config.toml
n_layer = 9
d_model = 160
n_head = 5
n_kv_head = 5
head_dim = 32
d_mlp = 640
vocab_size = 4096
activation = "gelu"
norm = "layernorm"
norm_place = "pre"
norm_eps = 1e-05
positions = "alibi"
qk_norm = false
attn_scale = 0.177
bias = "all"
tie_embeddings = true
parallel_block = false
init = "normal"
init_std_qkv = 0.0157
init_std_o = 0.00371
init_std_up = 0.0157
init_std_down = 0.00371
optimizer = "muon_variant"
lr = 0.00152
lr_mult_down = 0.7
lr_head = 0.00559
grad_clip = 0.5
warmup_steps = 200
schedule = "wsd"
decay_fraction = 0.945
decay_shape = "linear"
final_lr_fraction = 0.05
batch_tokens = 16384
seq_len = 512
doc_mask = true
train_tokens = 121200000
steps = 7398
dataset = "wikipedia_en"
MLP neurons of a small language model. Each row is named by its layer, matrix (up: input weights; down: output weights) and neuron, and shows model dimensions 0-95. Each number is 500 + 40 x the weight over its row's rms, rounded and kept within 0 to 999. Numbers have three digits each.
After each neuron's rows, "fires on" lists the tokens most often at its 100 highest values on Wikipedia text that the model never trained on.

L2.up482:597515531554525478488517483451476524531547431467441493560491496538476481483549528527408535502490481547422479493493511536506487448581425565522515520491626507521524509483502407458522488475578455540511508469498517505495528511552519501546489467528538563505514570471493574458449554617542521577
L2.down482:455565468475589548571476546548501544462505499520494438399528540470488498432493495500527453519452476460551438449485490475453546439405494522511534512440516538499459467517613555555561542490529507489498475482509579501508499483479510497503482508446501437543504527514511503498553513464527538431
fires on: "ov", "-", "av", "ent", "uk"

L6.up565:479476482545463528516485483517430582505478523502488490476488464497501497555482495456560440538477435470511437505474468489529517551415473495449522536594532473505462528497486569416466508535518469465448520569578573574578509531462514541454424515454461510507533445472553536515559489488436455543
L6.down565:493475444546510490517485474512507568454519521551525507524508497453574461470511462520480506497474485619491427562566513487452481485546497539479536542526513454466541503522537509455502503544500600496547572422402468450511452483522539501533488502526474472469526466566514508484515559393522547480
fires on: ".", "'", "\".", "the", "ec", "=="

L2.up576:540515423545509469532482422520543469520483549543429499558554448453472434484563459500458499471494489511511448462468488510462493484580531537488502478460446475466524528485508476511472510518500469547529561478509551477498422467548503475393477555560523505544583560553466486517556472508537504515
L2.down576:442478562490536474483547546489458467523592472451546525510439499519501506520486560491511477583525531466553529530600608466559550538447498492502472496466533503538427456486504439566539517413543538478501488459535467546547499493488527517577485490448532490422517451459445523449425501476481470504
fires on: "ut", "ard", "ives", "ists", "ops", "op"

L2.up35:505492555472515474471475527564524510491542509451490516519530470508491491535463490480545501415505568505428539582485450409488560527473479527500454606447486430503488440462407493511497581554491525420473488545516520511555519516517510529505533451483546522547479561537467526491458467417573479453
L2.down35:536480535471472463536514536489544498459499455492516536548475513531454512461464471525473418549503474499537486463502521524440442563531425454485542579488527495431490506558473466493521485578496552486524523569518542505517480473534515424565585474499458461471519519428443493519504455461462542524
fires on: " ", " prov", "17", "202"

L2.up483:524509567463476470544571494500569523462550516489453456511471459514486631526484521485533572453443502493450545459498472481451576454529446508528417492536422526412548541462442471547459505508451526543565460574444534498470498554478495491545455523480510448508523462573549436519524461506477505549
L2.down483:535536428479427519520445477526448486489444543617539467521450537496469510483542494502525537547547513474478507506464467557551492594478475447421487469483577492552500541519550508541536471546505528479478535487514514528512513499510419440487464517487421453513445584556574438504471524523509506497
fires on: "ens", "um", ".", "3", "7"

L2.up373:529463503531482552515578513501481584555518488513511537524504489551489504542565553463582530514472521534500526555507543606540476536510563476481570455503494502495507499570489497545497500549506527493458510504459528472572463556515507514593496540468499571572522476506509557535487598510536536566
L2.down373:517469554494449482530412521554523466453494469507529484477509475486500551475488456586446491464556504487456470448497504428492543503477495507477505526566488503471478503535562463534446530486422548455540571511556519465555551510582454556500530537449580448446502547474411577557523528503498494460
fires on: "at", "et", "ime"

L2.up430:504515559473484492496472446515542495530542519470543509486501490449435553581484522457446478489480491464485501495396487450502486447522514543460449567482475513423465535469416529507473474567476541462569515494462547469549535505473542528518477525478523542520526474465550466538422484537426500527
L2.down430:485544450464461535575452466492471441554439541548437506471514478500532539532544499417467510469515558496542478589470467497462523591485513549542432431447550550534468539492506487503448480521442505460537512501531482435422474523557478553483502444511512544468476495526518519488549518514495492487
fires on: "ed", "ri", "omb", " Aust", " Ben"

L6.up51:446540460401524535468434513450445449487451493531496463488479407526429438497463500517550455498611554492480453528569445512541578525517485531520439527570592478493472531549537554516479493502480458471535559525540574421551458434496480546483506551507514565454526506445467534538518582500452461532
L6.down51:436528550505512539455545505506408583512520473554501554458493487569524491534482517526477428380503408443513480487532544498532450551492485595473562495469491497525472465475489514567543498527513446548502497486440505484489554472461523519538444498561466519483557463492539437464469475487465504502
fires on: "ed", "p", "ing", "-p"

L2.up121:409467474458515507513489487499440511496546479547492511508486486518442468507443572488473465588518600465566472486478527524535532464473498546456467511465479500488479410411496522456508507513427532525452469539554473422453545529496531519501500472503445510491558552451431428569552485512547480510
L2.down121:548467431522455444535488486587504528531520525456622464486470455516567503485542504444453515519556451518512542495528528525507530516518468471508504478495489503451435463482503526541524527496545517516581515492531495535554493446493485538542489492461523547435495512500502551486521505615468487469
fires on: "is", "red", "===\n\n", "ern", "ss", "r"

L2.up108:517445455522508491507483418521482488450471521495434485499503491561453525509496569525517608480424520508469580530518467549475573462419549499594526491542478536503506517523523534497489494471514454581563515602466498517466461481463472506507528494502444425526438519463494474500549580435472431563
L2.down108:511590457476487500475538557509542548509465496532557483492432537456553467541491501549484424503483509527472506463439482517596531455538457472467544597520456462585508522489494495453519488496531553520507437474394462498529517464490519495576520500451478535534464485607501556551511492510520467421
fires on: "e", "u", " first", "o", "2", "ic"

L2.up435:489471426477462448472490558460487527506542461473494419503529451429478507511416438508485474463537452555501437519499452526461511474560473481482428411479452533473459527528465519484442501494444504473424501521443469515429504481476452459420423442432480475533551514515527450471494466452532535485
L2.down435:505481542514573553518515509545516539428544458522526535534544477566584470526520576542525511563502495497522542544480509506556531513530504510472537504566551566573514475574525561559542511510511519512595534561526528468568566543600513506535531523473520507524492494486474564488525519531552506523
fires on: "um", "ris", "ol", "d", "ens", "ax"

L2.up247:547469504596549526451526524579493532421500552515497524558497546545524491534491581519463564493539514523464460465461551501560529516443479423479515509477550477410485454490430486426519489500519432538423510583520450476483536449462510508558480452444500502512460468527564557526572534478483446496
L2.down247:457488476537436582501524548539513486443428497491528501527481498483477428437479510571530477517466480483501478449551468541487551519425542500510507446543456445502459519486594492499471477560487506490579436459479579532539494455482506460421556522473490469524504472520575423454513449496471497496
fires on: "ort", "to", "ur", "u", "o", "ru"